Part of a small language model's weights.
Training: a variant of Adam for these matrices, 605M tokens, 4619 steps.
MLP neurons of a small language model. Each row is named by its layer, matrix (gate and up: input weights; down: output weights) and neuron, and shows model dimensions 384-447. Each number is 200 + 30 x the weight over its row's rms, rounded and kept within 0 to 999. A neuron's up and down rows have the sign that makes its largest values positive.
After each neuron's rows, "fires before" lists the tokens most often just after its 100 highest values on Wikipedia text that the model never trained on.

L7.gate1971,184,205,191,243,183,191,204,186,145,189,256,180,171,220,215,249,209,214,146,205,205,182,235,210,215,222,232,202,213,201,264,211,243,198,191,204,236,207,155,153,218,184,187,210,207,187,193,215,199,255,282,246,128,161,135,213,207,156,224,158,191,235,141,221
L7.up1971,155,186,157,179,196,160,252,233,216,186,179,124,208,192,193,200,196,178,206,177,202,185,178,246,167,229,161,231,202,171,147,189,237,190,186,198,155,256,173,205,176,191,176,183,228,135,174,161,173,192,189,192,180,222,219,216,140,247,220,213,202,239,234,201
L7.down1971,228,197,120,218,176,139,205,209,185,178,183,171,181,176,195,239,248,230,149,198,219,189,168,194,213,179,159,229,220,179,181,220,161,194,230,259,173,266,137,197,130,192,236,169,215,159,198,174,231,217,178,200,169,189,242,242,209,235,170,227,181,213,212,162
fires before: "|", "\n"

L7.gate74,221,223,211,183,236,224,131,191,178,223,214,232,192,212,250,239,178,253,233,284,223,187,241,254,134,192,188,236,221,194,234,187,241,213,296,167,231,211,232,226,165,177,211,186,194,198,183,190,224,123,208,169,154,240,182,158,189,191,205,163,171,219,187,186
L7.up74,185,228,201,175,221,242,150,224,228,184,160,204,152,205,194,234,184,229,247,192,162,156,168,201,200,187,230,176,214,207,187,228,202,201,177,178,213,185,242,154,250,169,154,187,177,214,197,172,187,230,193,155,159,230,196,166,167,251,163,231,171,183,157,171
L7.down74,201,157,247,205,207,210,187,224,202,233,191,195,197,235,228,126,185,204,207,231,255,259,233,204,231,188,222,201,195,191,199,159,208,201,220,201,171,202,183,216,251,182,195,187,228,206,206,195,158,206,246,181,124,190,211,188,177,251,187,278,214,225,136,155
fires before: " |", " (187", " days"

L7.gate883,258,229,222,210,209,150,169,246,228,180,253,192,224,207,183,188,253,185,192,241,161,183,212,210,214,203,260,199,217,207,199,234,227,219,185,242,263,173,160,218,207,236,123,197,224,195,208,211,223,205,190,171,135,199,235,184,185,202,222,204,166,276,137,213
L7.up883,223,145,208,181,209,172,208,163,221,132,223,254,195,223,216,177,185,176,220,201,245,206,202,169,160,156,188,241,188,245,151,189,177,213,190,238,104,232,205,167,200,188,149,207,165,137,176,188,240,175,192,154,210,212,160,232,214,246,162,194,225,222,197,201
L7.down883,210,175,194,179,186,207,198,207,197,201,203,194,209,158,183,164,182,156,217,235,201,233,198,217,181,179,198,217,209,193,157,160,197,163,212,210,194,215,193,283,197,213,219,189,143,228,189,144,208,190,184,157,195,162,268,163,176,243,193,226,175,198,232,140
fires before: " |", "\n", " September"

L5.gate343,207,189,198,162,211,200,152,208,211,185,220,187,172,228,226,228,194,207,163,170,195,220,226,186,214,234,223,244,219,126,236,188,208,188,208,192,236,230,178,287,198,204,190,225,201,190,245,261,248,209,172,188,253,244,186,219,180,248,132,157,226,203,238,240
L5.up343,209,194,172,179,195,164,200,200,215,170,260,206,196,122,143,148,189,214,164,186,193,204,169,190,168,193,184,181,185,185,211,199,169,196,193,234,283,222,109,176,237,184,176,205,200,216,195,242,199,208,203,234,244,170,192,180,262,241,190,236,200,210,178,198
L5.down343,192,197,140,221,212,218,218,173,193,192,248,228,219,152,175,196,238,180,194,211,167,253,188,216,180,190,231,150,217,241,227,180,211,165,210,211,253,215,214,180,194,189,180,234,167,162,184,177,192,146,191,183,174,174,178,191,180,160,189,225,208,218,236,185
fires before: " |"

L7.gate1439,274,199,272,165,209,213,152,227,186,174,230,258,284,179,218,181,218,222,230,165,233,155,238,266,187,134,133,266,141,159,240,230,213,241,227,221,203,227,204,219,234,195,199,227,210,230,245,157,199,220,229,183,196,194,239,166,222,274,214,189,171,152,205,186
L7.up1439,246,153,208,168,139,139,202,220,167,187,246,219,206,182,185,199,227,211,203,202,238,198,238,165,222,171,208,203,179,204,176,206,167,248,239,195,256,209,172,237,265,223,201,184,173,235,217,166,215,215,216,198,158,192,136,180,192,233,214,244,282,225,192,225
L7.down1439,156,144,231,181,229,218,204,171,209,228,181,185,182,201,250,207,182,174,164,253,233,166,219,152,147,177,181,208,198,220,153,161,225,188,178,215,203,219,276,205,185,246,158,231,233,224,157,185,221,225,210,212,220,148,260,205,211,247,206,206,216,214,185,199
fires before: " |", " hold"

L7.gate799,174,197,187,211,184,205,230,238,218,233,191,238,189,219,261,221,190,249,206,160,173,177,230,285,180,206,210,205,174,199,239,200,146,130,210,216,193,198,238,196,210,172,225,310,206,172,174,216,226,225,228,192,183,269,254,191,160,184,241,161,243,191,209,186
L7.up799,205,194,198,246,184,156,252,218,160,191,187,224,209,155,191,247,279,142,139,177,185,221,186,281,164,154,174,169,189,188,210,210,201,186,145,264,156,163,181,224,179,181,173,248,178,245,200,162,175,196,171,156,200,183,228,239,202,172,207,211,225,211,234,237
L7.down799,163,182,230,264,202,200,168,207,174,152,217,203,152,212,178,187,178,154,163,195,166,221,172,201,214,203,188,172,211,187,244,198,193,206,187,227,171,173,165,210,217,232,161,154,171,240,212,177,197,199,198,141,216,163,246,192,222,194,155,239,236,213,202,231
fires before: " |", " an", " votes", " a"

L7.gate216,213,176,243,244,254,205,216,201,204,229,249,159,139,174,242,178,160,243,137,261,136,194,207,225,236,221,165,229,260,242,189,196,244,234,230,236,200,168,186,192,237,199,113,137,180,212,168,199,261,220,234,196,190,179,170,168,159,217,232,252,182,285,192,197
L7.up216,234,189,232,161,209,190,177,172,232,198,231,203,161,151,172,211,175,288,164,220,216,233,205,156,184,195,131,241,239,176,211,166,184,218,189,238,117,194,211,211,260,199,193,195,169,212,215,244,200,219,185,255,244,222,190,217,199,184,184,167,191,184,217,192
L7.down216,220,171,208,238,239,224,168,228,209,200,210,168,203,164,184,225,192,214,192,228,249,174,181,176,218,172,220,185,223,200,198,174,194,214,183,226,197,141,207,178,221,191,161,267,220,148,214,223,184,154,211,152,197,147,200,230,204,231,229,216,264,217,148,207
fires before: " |"

L7.gate1359,197,228,237,247,226,179,196,169,176,133,194,199,249,176,187,158,194,267,214,267,173,139,191,235,182,166,161,220,209,185,189,183,179,174,233,232,178,191,174,175,220,211,206,209,170,192,183,162,196,242,226,218,249,214,182,210,228,158,227,220,186,221,192,222
L7.up1359,190,177,215,231,187,246,219,199,206,167,178,156,208,199,191,190,171,209,190,195,206,224,147,156,160,192,227,188,155,268,257,150,244,222,230,231,168,185,188,226,239,228,211,152,193,221,139,166,186,246,161,143,212,206,240,220,212,190,215,196,227,192,209,168
L7.down1359,174,218,131,185,207,176,179,231,243,241,211,195,174,262,187,226,233,175,202,153,201,203,227,218,186,201,194,210,254,199,134,202,166,189,198,179,194,191,232,216,225,214,181,180,184,227,231,200,176,192,170,242,217,193,155,216,186,281,172,163,223,197,221,153
fires before: " |", "\n", " and", " in", " to"

L7.gate1307,213,184,203,216,239,199,176,190,194,215,225,196,213,255,185,236,228,201,176,204,187,215,192,247,155,177,239,191,152,163,193,233,236,190,202,193,208,148,239,219,162,180,185,199,168,223,212,157,190,166,169,177,191,216,232,196,187,256,138,214,193,168,159,238
L7.up1307,161,173,175,163,216,176,169,266,152,250,208,182,236,209,230,210,249,215,168,196,189,210,203,234,246,209,174,230,279,231,236,177,223,190,213,221,183,198,269,248,218,200,177,184,219,150,146,191,180,148,184,160,192,202,244,215,189,221,263,230,181,254,253,201
L7.down1307,188,161,228,247,265,198,163,198,195,230,212,250,191,255,204,203,183,250,194,167,221,200,199,259,181,218,183,207,175,218,190,214,247,207,174,196,234,273,186,205,200,135,169,220,223,217,266,195,179,179,131,123,191,163,175,192,237,153,162,176,205,235,190,184
fires before: " |", " a", "+0", " 2006"

L7.gate806,165,179,219,224,219,232,207,237,209,133,149,152,208,248,203,187,177,167,191,181,170,238,190,239,168,213,199,247,204,169,148,170,194,209,242,220,208,235,227,221,230,172,195,162,131,157,172,167,257,187,225,218,196,249,241,254,161,185,224,237,176,215,212,216
L7.up806,248,221,203,217,211,190,178,202,191,227,229,199,253,187,236,188,152,272,185,183,161,206,200,216,216,186,255,198,151,255,131,267,183,195,190,280,245,253,210,252,150,251,205,202,211,162,205,172,204,175,207,234,225,202,223,187,180,279,207,184,205,241,212,203
L7.down806,202,183,218,219,216,203,205,150,185,189,211,192,224,178,191,208,195,178,218,204,207,212,230,227,163,249,228,172,185,162,209,169,208,230,168,260,188,192,202,190,208,209,188,183,224,195,230,207,175,187,181,190,172,204,165,201,163,184,151,155,189,161,222,189
fires before: " |", " x", "th", "]}"

L7.gate1284,231,178,191,206,212,192,177,191,157,174,192,231,146,173,227,218,215,182,181,209,159,214,166,238,228,151,198,214,246,186,195,207,217,171,198,205,182,227,238,199,152,183,207,219,138,165,241,198,198,186,239,236,191,234,247,136,132,194,205,175,215,174,174,182
L7.up1284,150,252,230,216,218,221,188,219,178,230,204,207,186,214,289,211,165,215,158,153,163,197,203,249,194,230,221,212,167,200,238,230,113,183,192,203,170,232,179,260,191,210,143,212,203,171,205,245,194,168,201,157,212,188,252,200,174,196,221,219,214,209,189,171
L7.down1284,180,184,206,189,213,198,181,178,217,245,206,207,218,207,260,173,164,205,183,185,220,255,195,206,196,194,244,193,192,213,208,265,196,242,174,233,232,176,188,155,221,177,240,201,177,204,250,150,209,190,180,189,200,180,229,234,226,210,159,254,166,198,199,222
fires before: " |", "ro", " pick"

L7.gate1589,157,186,171,220,231,183,164,203,221,209,221,171,216,192,173,182,206,192,200,159,180,207,227,194,169,212,197,228,182,174,202,225,193,197,208,205,180,187,163,179,161,196,207,178,187,154,178,248,223,198,246,187,221,225,174,214,197,167,188,246,235,224,228,236
L7.up1589,169,176,237,200,171,233,214,206,149,127,254,227,230,170,181,220,217,175,226,214,180,259,191,221,226,162,181,189,205,202,215,198,248,210,241,214,223,134,244,189,181,206,219,207,187,223,180,209,270,128,231,155,175,168,219,239,213,185,235,222,201,216,187,222
L7.down1589,241,170,169,231,267,190,201,223,189,203,209,198,154,192,210,175,226,244,178,218,185,188,222,206,183,210,241,205,193,218,180,220,176,158,118,216,205,230,180,130,181,203,201,257,163,192,165,134,216,266,142,242,238,217,203,215,194,176,151,209,182,161,175,173
fires before: " |", " 2"

L7.gate789,232,227,231,228,161,191,215,178,164,209,205,244,240,223,176,207,188,271,156,167,140,196,243,212,172,193,236,238,206,216,213,244,221,204,191,226,237,217,261,161,246,173,206,178,158,213,213,153,226,246,206,210,199,223,203,196,171,237,226,146,171,172,167,214
L7.up789,179,222,173,179,219,237,141,169,222,176,198,163,263,233,210,185,156,177,174,188,196,223,151,239,210,242,251,241,236,134,164,190,188,248,206,222,227,217,205,225,214,181,235,184,181,145,206,197,195,233,166,214,192,185,200,246,170,219,173,212,232,230,190,228
L7.down789,203,209,212,251,202,222,229,198,191,197,117,200,237,249,211,210,202,198,199,241,251,188,209,177,179,215,206,210,178,220,214,213,189,185,213,241,196,215,200,155,200,204,150,213,217,161,220,198,202,140,199,210,192,211,183,219,181,203,247,215,180,183,196,216
fires before: " |"

L5.gate1716,221,209,258,247,284,182,188,282,244,234,177,160,185,211,164,247,186,209,179,167,231,192,244,153,210,230,175,229,238,235,183,269,245,199,226,225,132,209,198,201,198,179,238,204,151,177,165,197,227,220,231,201,177,205,206,171,210,219,234,159,163,207,153,205
L5.up1716,169,268,213,177,198,208,197,141,186,132,186,228,136,186,166,206,188,229,245,185,181,252,208,188,186,195,232,211,143,270,154,152,238,233,178,251,188,236,233,197,229,198,232,192,209,220,242,160,170,218,233,206,206,244,174,248,181,214,185,210,179,232,190,189
L5.down1716,241,161,156,208,257,227,188,179,229,225,161,166,259,163,252,217,224,174,176,234,191,227,172,196,209,216,188,201,216,225,229,170,153,262,260,228,139,164,187,211,220,190,193,147,166,225,130,229,218,186,201,172,203,195,275,156,191,167,210,204,205,189,159,167
fires before: " |", " on"

L7.gate271,220,138,228,188,137,130,204,164,141,198,244,210,211,202,227,189,212,215,239,165,189,226,161,225,200,155,170,254,206,195,204,231,210,171,193,193,206,142,175,226,194,158,172,189,186,210,186,189,226,209,243,252,197,182,160,182,187,229,212,181,279,226,151,232
L7.up271,170,197,193,207,175,209,238,170,170,138,166,165,174,191,194,227,245,213,162,164,223,193,182,281,174,131,218,194,175,177,178,223,192,163,183,201,178,160,179,193,257,198,228,191,191,193,224,222,191,253,180,187,203,172,225,197,173,239,177,249,171,205,230,168
L7.down271,187,180,215,179,215,165,209,248,174,209,167,219,174,218,206,238,170,159,187,197,271,182,183,156,183,165,178,164,199,210,196,196,201,190,150,183,199,166,222,214,186,216,172,213,143,195,188,197,204,215,240,197,246,194,197,218,205,191,225,146,196,248,232,198
fires before: " |", "\n"

L7.gate1916,186,153,186,136,195,235,186,181,197,165,207,179,170,163,189,257,117,251,180,177,193,226,173,164,199,179,263,216,157,190,224,204,218,168,203,198,196,203,188,222,201,176,224,213,178,227,198,206,163,206,165,210,202,247,217,232,198,215,209,202,163,144,244,217
L7.up1916,200,248,192,243,186,206,209,195,231,252,277,204,262,201,219,155,187,250,190,185,222,204,138,215,212,213,164,235,191,218,187,221,188,220,232,218,187,183,187,233,206,257,228,251,203,181,146,203,216,180,194,209,203,167,207,197,205,183,203,164,194,244,112,225
L7.down1916,207,160,176,204,252,268,196,240,189,145,179,175,170,222,174,222,212,180,239,200,188,211,276,197,173,192,180,220,195,141,153,197,227,189,222,216,226,228,147,186,174,201,148,168,187,236,212,178,193,207,203,205,212,172,215,148,185,196,224,189,212,182,267,200
fires before: " |"

L5.gate1316,222,185,250,185,218,179,225,246,188,224,168,255,197,231,187,163,151,167,195,193,234,238,201,238,167,200,245,187,127,163,243,224,193,199,202,190,199,187,246,234,188,204,227,195,164,228,199,173,172,160,231,205,171,177,164,220,255,210,212,151,177,207,170,214
L5.up1316,147,232,194,213,254,195,234,215,215,228,164,264,196,228,195,161,244,161,232,158,232,188,217,181,185,188,231,191,169,178,188,196,230,167,180,205,229,239,168,160,161,142,254,245,193,193,208,176,251,249,227,191,220,198,158,175,226,181,229,143,217,252,256,191
L5.down1316,197,204,155,123,177,188,204,189,184,234,181,198,248,176,207,187,248,192,251,199,195,134,208,217,185,176,191,221,177,232,151,218,151,207,193,242,274,209,183,181,220,201,218,255,245,174,265,240,184,204,197,214,204,210,229,225,216,192,202,211,205,210,259,221
fires before: " States", " States.", " States,", " |"

L5.gate558,254,183,203,255,196,150,190,238,147,258,158,207,175,184,185,149,184,193,189,194,239,218,162,173,221,233,176,266,182,181,178,198,202,182,195,208,229,242,171,204,146,140,191,211,198,205,191,147,186,202,181,209,203,165,178,191,186,202,173,227,206,185,265,232
L5.up558,212,228,218,197,216,197,155,193,214,166,242,265,198,179,180,225,187,223,138,150,169,146,215,202,192,240,196,214,247,162,184,182,244,186,180,235,217,224,206,245,238,213,238,253,250,181,222,215,209,193,209,212,217,239,232,241,214,208,189,183,164,230,200,192
L5.down558,181,179,179,215,206,192,204,236,198,185,194,140,219,170,203,168,213,188,243,178,179,206,151,217,193,169,232,202,230,207,216,197,239,191,241,175,197,176,192,168,152,198,209,158,233,165,221,159,223,217,180,209,177,187,209,203,173,224,186,212,205,150,206,175
fires before: " |"

L7.gate1790,186,164,174,187,180,132,183,174,197,202,197,207,199,239,258,226,147,181,212,199,202,249,200,200,188,202,203,236,275,258,189,240,216,188,225,189,188,196,209,231,175,190,218,254,214,146,162,182,179,231,239,176,153,168,169,202,211,230,128,176,263,175,222,244
L7.up1790,251,235,216,206,193,164,220,230,192,109,240,196,225,213,209,224,234,246,212,183,152,219,192,212,203,219,230,231,264,150,202,222,210,216,204,258,171,231,216,179,234,227,224,176,220,187,151,201,233,217,235,219,156,222,219,193,206,214,163,227,209,230,201,241
L7.down1790,208,224,224,188,181,242,162,147,172,173,193,153,202,170,226,237,186,195,211,194,177,205,257,174,160,188,215,212,174,199,205,241,219,247,193,269,136,237,162,234,209,227,159,189,236,156,252,117,183,207,256,196,210,149,161,176,226,170,170,165,200,151,246,178
fires before: " |", "″N", "8)"

L7.gate1866,196,167,246,200,289,215,129,211,193,161,196,174,179,188,199,203,177,251,155,256,204,240,214,195,194,213,149,212,214,193,228,181,231,222,236,231,222,237,235,167,206,169,211,233,181,155,196,169,187,239,217,210,193,178,208,151,183,229,192,171,200,188,164,218
L7.up1866,144,189,211,208,201,200,183,188,289,145,214,185,211,203,183,217,195,215,202,189,204,179,260,167,262,210,234,242,213,199,182,260,228,233,175,148,174,210,221,260,205,196,196,159,203,197,160,212,189,198,159,145,224,221,174,204,254,265,194,206,195,224,203,213
L7.down1866,180,188,212,191,130,223,229,234,189,191,173,197,191,184,164,156,230,156,263,150,179,196,147,166,193,218,219,197,179,216,186,189,210,147,201,245,212,223,190,227,156,166,164,221,209,281,207,197,177,232,195,147,146,194,208,192,150,221,193,273,197,206,267,231
fires before: " |", " of", ";", " votes"

L7.gate1295,167,227,205,265,181,220,183,218,190,191,180,156,223,190,196,146,214,185,158,228,221,186,209,190,182,199,226,253,211,254,212,200,244,187,284,183,269,185,142,227,180,181,247,195,192,214,214,212,172,201,275,227,173,176,207,176,219,210,194,214,252,218,224,213
L7.up1295,198,180,204,228,227,251,155,202,235,162,247,212,223,213,172,233,211,217,235,190,220,154,194,187,241,168,180,200,178,185,209,172,159,234,271,205,163,180,215,243,247,189,166,209,226,183,235,219,170,241,247,215,270,184,213,219,263,192,194,192,169,150,201,226
L7.down1295,248,250,180,147,166,188,250,168,205,228,204,229,241,198,217,227,207,190,208,178,176,168,209,211,212,168,199,161,192,169,208,195,272,151,145,177,170,172,164,197,169,204,145,175,207,216,162,198,227,218,206,160,190,220,203,218,217,237,214,155,202,182,188,185
fires before: " |"

L7.gate10,135,195,183,177,222,180,176,222,171,185,244,152,228,222,205,159,208,213,160,212,210,199,164,253,208,231,205,217,212,222,244,165,184,184,242,233,165,184,202,188,236,196,158,159,174,181,159,198,161,226,202,188,222,207,209,200,185,183,160,169,227,207,205,209
L7.up10,175,209,210,152,133,175,194,227,230,201,181,155,211,177,207,215,195,138,136,198,198,269,220,201,239,195,219,206,188,205,197,202,211,196,155,226,219,245,197,202,227,172,140,144,165,189,165,186,216,206,145,154,203,219,258,223,168,174,149,202,184,172,250,200
L7.down10,229,216,167,199,238,184,216,165,210,251,207,233,208,194,198,210,205,271,234,242,231,199,163,174,141,224,218,244,208,223,224,228,210,236,219,234,189,206,240,208,232,225,205,297,228,228,167,234,224,219,217,204,140,199,181,156,226,207,241,191,216,216,194,187
fires before: " |", " of", "+0", "us"

L7.gate187,177,199,213,244,226,138,202,164,225,180,209,250,151,196,133,194,193,183,175,175,166,210,193,244,189,195,179,282,229,205,246,197,245,171,225,192,190,179,182,250,226,217,203,183,210,201,238,187,192,166,197,197,176,239,182,222,255,193,175,194,268,203,197,192
L7.up187,217,235,218,221,186,205,209,184,175,157,229,189,217,237,238,205,202,259,211,231,221,215,166,198,194,149,166,254,195,257,223,159,243,209,198,211,227,185,202,166,225,238,216,180,187,174,168,218,163,237,238,208,184,225,189,211,163,211,208,223,216,145,171,205
L7.down187,135,139,221,180,229,209,167,156,213,225,197,219,214,185,245,197,227,201,210,105,189,258,206,182,203,164,215,160,203,187,267,191,225,226,188,198,214,208,167,197,213,262,185,206,194,142,194,168,182,207,226,177,202,175,140,165,182,213,166,163,232,238,279,210
fires before: " |"

L7.gate316,207,210,215,216,240,166,182,184,236,231,180,197,200,236,213,197,137,193,208,174,222,169,182,195,237,173,219,195,185,281,194,232,207,207,200,162,254,246,210,170,189,244,158,142,189,256,232,191,188,221,185,170,129,136,220,199,197,240,170,173,201,196,210,194
L7.up316,275,210,237,259,200,189,273,159,219,169,221,236,223,204,175,170,215,178,232,191,161,219,190,223,228,189,250,179,258,252,229,188,210,204,177,230,211,158,146,213,153,227,180,185,180,219,190,174,195,142,230,165,179,197,163,207,214,238,162,225,244,121,169,206
L7.down316,256,211,246,208,240,213,179,214,184,190,200,174,160,215,251,223,150,223,196,217,162,220,226,192,197,134,195,193,211,209,183,175,162,234,270,248,174,216,230,212,229,197,187,150,224,209,219,212,198,187,141,185,182,134,237,243,188,243,176,237,223,241,167,166
fires before: " |", " as"

L5.gate1041,190,248,221,218,231,210,154,188,193,194,197,226,186,165,170,159,232,231,148,215,183,188,178,197,175,164,175,281,160,254,157,171,235,183,172,273,133,238,201,232,187,173,266,205,186,206,162,214,197,225,197,211,214,197,211,190,205,195,183,224,206,187,176,197
L5.up1041,174,198,184,213,227,200,146,187,171,162,206,246,245,191,177,210,224,202,150,193,256,169,202,215,169,163,185,210,176,232,234,245,209,202,252,225,211,162,151,161,166,183,248,171,198,211,177,224,229,175,191,168,240,221,205,181,236,139,145,218,172,202,216,181
L5.down1041,203,197,180,201,180,189,242,223,236,212,191,183,237,226,242,284,138,226,202,194,179,201,234,187,212,215,256,137,218,144,195,208,217,214,199,154,237,145,206,194,226,227,147,214,185,187,193,158,238,211,194,169,169,172,163,227,211,200,203,196,205,191,198,174
fires before: " |", " and"

L7.gate166,212,153,219,214,155,201,179,230,95,149,170,235,191,207,217,186,192,209,270,191,179,234,180,228,281,198,170,275,175,169,184,184,198,187,209,155,181,220,199,205,241,201,218,212,184,191,202,217,185,165,238,190,196,247,246,195,181,225,186,215,239,207,197,210
L7.up166,250,166,213,218,159,143,201,259,191,196,160,180,186,252,222,229,144,176,194,193,168,228,177,244,127,202,246,242,194,222,183,228,209,192,248,233,181,189,171,257,231,170,233,186,214,174,176,202,179,229,162,228,210,142,209,199,195,186,183,188,219,194,219,237
L7.down166,199,157,233,228,191,163,183,155,192,231,182,210,157,221,234,165,189,228,238,218,200,221,227,224,177,188,219,186,221,148,188,189,198,184,198,220,229,213,254,202,237,158,180,190,163,225,201,177,143,159,243,159,197,203,201,191,240,190,230,210,171,165,222,166
fires before: " |"

L5.gate1102,181,142,219,204,181,225,179,160,201,167,241,230,172,253,188,196,194,189,221,175,205,174,256,173,156,213,237,233,211,219,217,216,189,242,223,186,234,249,217,225,215,183,238,161,175,197,177,183,190,179,217,209,166,229,236,174,193,193,252,198,213,210,207,196
L5.up1102,208,132,180,167,202,242,161,138,248,191,216,219,230,172,179,239,200,224,169,178,264,195,226,192,228,195,194,224,218,218,174,237,225,223,262,202,169,255,206,186,230,184,203,160,214,235,181,204,155,177,203,198,253,170,179,205,251,204,147,156,212,219,254,194
L5.down1102,177,202,169,225,199,166,166,211,235,238,203,214,206,200,145,184,212,238,183,199,252,216,177,192,185,144,211,162,163,177,212,184,198,153,168,218,181,202,195,190,209,146,202,171,160,204,230,193,194,255,175,162,208,232,257,184,230,256,150,216,184,161,166,219
fires before: " |", " –", ";"

L7.gate1450,222,201,175,189,200,179,223,169,163,151,227,219,185,210,190,211,192,251,207,206,269,221,161,200,254,169,198,217,225,210,285,243,206,197,217,190,210,161,187,226,187,222,221,187,238,182,176,191,200,251,193,163,208,225,182,246,244,165,153,193,223,215,193,199
L7.up1450,165,194,214,188,211,242,143,194,221,242,220,266,207,153,237,182,210,206,208,213,177,202,201,203,236,217,235,172,176,261,228,176,185,213,220,208,248,221,201,220,190,177,212,199,233,166,198,187,252,192,262,180,237,202,154,177,254,174,258,238,184,194,203,183
L7.down1450,223,185,175,175,228,178,201,192,172,197,228,224,176,186,161,228,206,188,205,168,189,193,252,237,189,146,253,159,210,184,205,191,255,240,199,204,197,260,219,188,230,172,180,224,162,266,213,159,193,214,242,126,242,165,208,166,210,197,254,159,164,222,193,201
fires before: " |", "\n", " of"

L7.gate1691,207,201,205,195,247,202,207,203,187,196,245,194,228,293,236,196,168,217,246,203,200,211,186,165,231,233,183,193,209,217,249,190,191,171,261,158,259,207,200,197,193,226,205,246,186,194,215,235,242,203,216,189,170,251,231,172,184,208,151,239,142,177,226,241
L7.up1691,237,177,194,205,170,206,213,217,199,175,163,236,155,196,245,189,220,152,170,147,221,199,203,211,184,221,228,221,173,162,244,199,228,179,169,181,205,189,215,211,240,210,186,238,176,171,196,241,190,192,234,186,215,172,213,232,216,211,183,179,246,222,208,202
L7.down1691,228,208,190,230,204,222,254,219,204,261,170,192,138,216,206,177,152,192,221,208,248,230,238,207,164,212,223,219,230,152,198,147,278,188,243,166,191,204,170,174,208,208,188,204,230,256,186,188,197,178,253,201,198,184,211,185,164,192,178,228,169,163,174,158
fires before: " |", " (aged"

L7.gate722,220,175,217,195,239,243,173,229,216,195,181,177,186,184,234,229,229,215,217,213,191,214,211,204,159,215,264,203,176,201,232,197,215,214,247,190,150,221,214,224,177,197,233,184,209,210,146,207,209,181,200,222,206,238,227,210,168,228,156,184,185,232,223,237
L7.up722,287,209,179,214,203,121,175,169,187,200,202,186,233,160,204,181,194,140,217,194,175,226,188,182,150,213,170,212,208,150,250,171,144,191,227,202,181,206,172,237,130,213,290,228,210,219,179,203,167,200,163,246,188,192,197,214,202,200,226,210,249,232,181,161
L7.down722,206,181,217,167,223,196,161,186,168,213,201,215,156,163,139,152,218,165,224,194,186,223,181,180,175,218,230,249,237,175,212,175,217,230,219,214,243,145,159,239,259,186,242,183,209,211,182,145,159,209,198,202,178,163,221,233,169,200,204,231,211,215,224,167
fires before: " |", " –", "\n"

L5.gate562,237,184,159,219,223,185,183,240,201,206,217,244,228,234,205,208,163,190,222,177,200,199,204,203,236,258,262,223,237,216,192,201,238,165,175,183,216,193,213,187,173,215,211,218,187,241,238,180,183,170,184,248,133,178,224,237,194,185,181,168,165,239,219,186
L5.up562,168,194,177,169,189,234,212,186,157,142,211,212,195,211,222,183,218,224,159,191,200,163,193,184,140,202,154,217,222,251,186,257,234,209,225,237,186,198,203,210,246,145,178,191,180,170,165,225,211,207,219,180,205,199,147,237,190,151,203,227,259,216,219,153
L5.down562,225,226,137,181,236,184,133,220,192,218,257,216,234,189,148,167,216,223,221,206,226,209,197,177,154,242,262,232,164,208,195,193,200,170,202,215,187,279,147,204,201,229,175,173,198,152,205,191,186,208,236,227,218,219,211,196,176,181,216,146,168,201,233,202
fires before: " |", " World", "–present"

L7.gate1120,186,200,215,170,258,201,178,157,160,210,171,192,225,228,159,243,182,186,200,219,191,203,249,225,151,231,241,215,206,174,178,194,246,223,192,205,261,196,242,226,148,211,229,203,152,177,173,152,134,170,235,217,214,231,171,214,181,217,215,197,255,178,109,236
L7.up1120,186,152,235,239,235,183,259,181,180,167,270,227,241,219,182,217,220,176,213,136,183,210,151,249,182,159,236,215,190,157,197,204,230,241,216,229,168,172,223,153,150,172,200,240,218,234,208,165,228,214,206,202,204,165,196,201,228,223,156,209,208,202,194,195
L7.down1120,166,238,229,200,236,203,207,190,185,206,124,188,193,164,204,221,222,157,247,130,195,193,241,218,170,223,272,232,216,179,210,223,221,201,179,164,207,212,247,166,195,192,186,209,131,141,180,186,228,194,191,234,208,245,204,148,213,227,219,217,255,229,224,204
fires before: " |"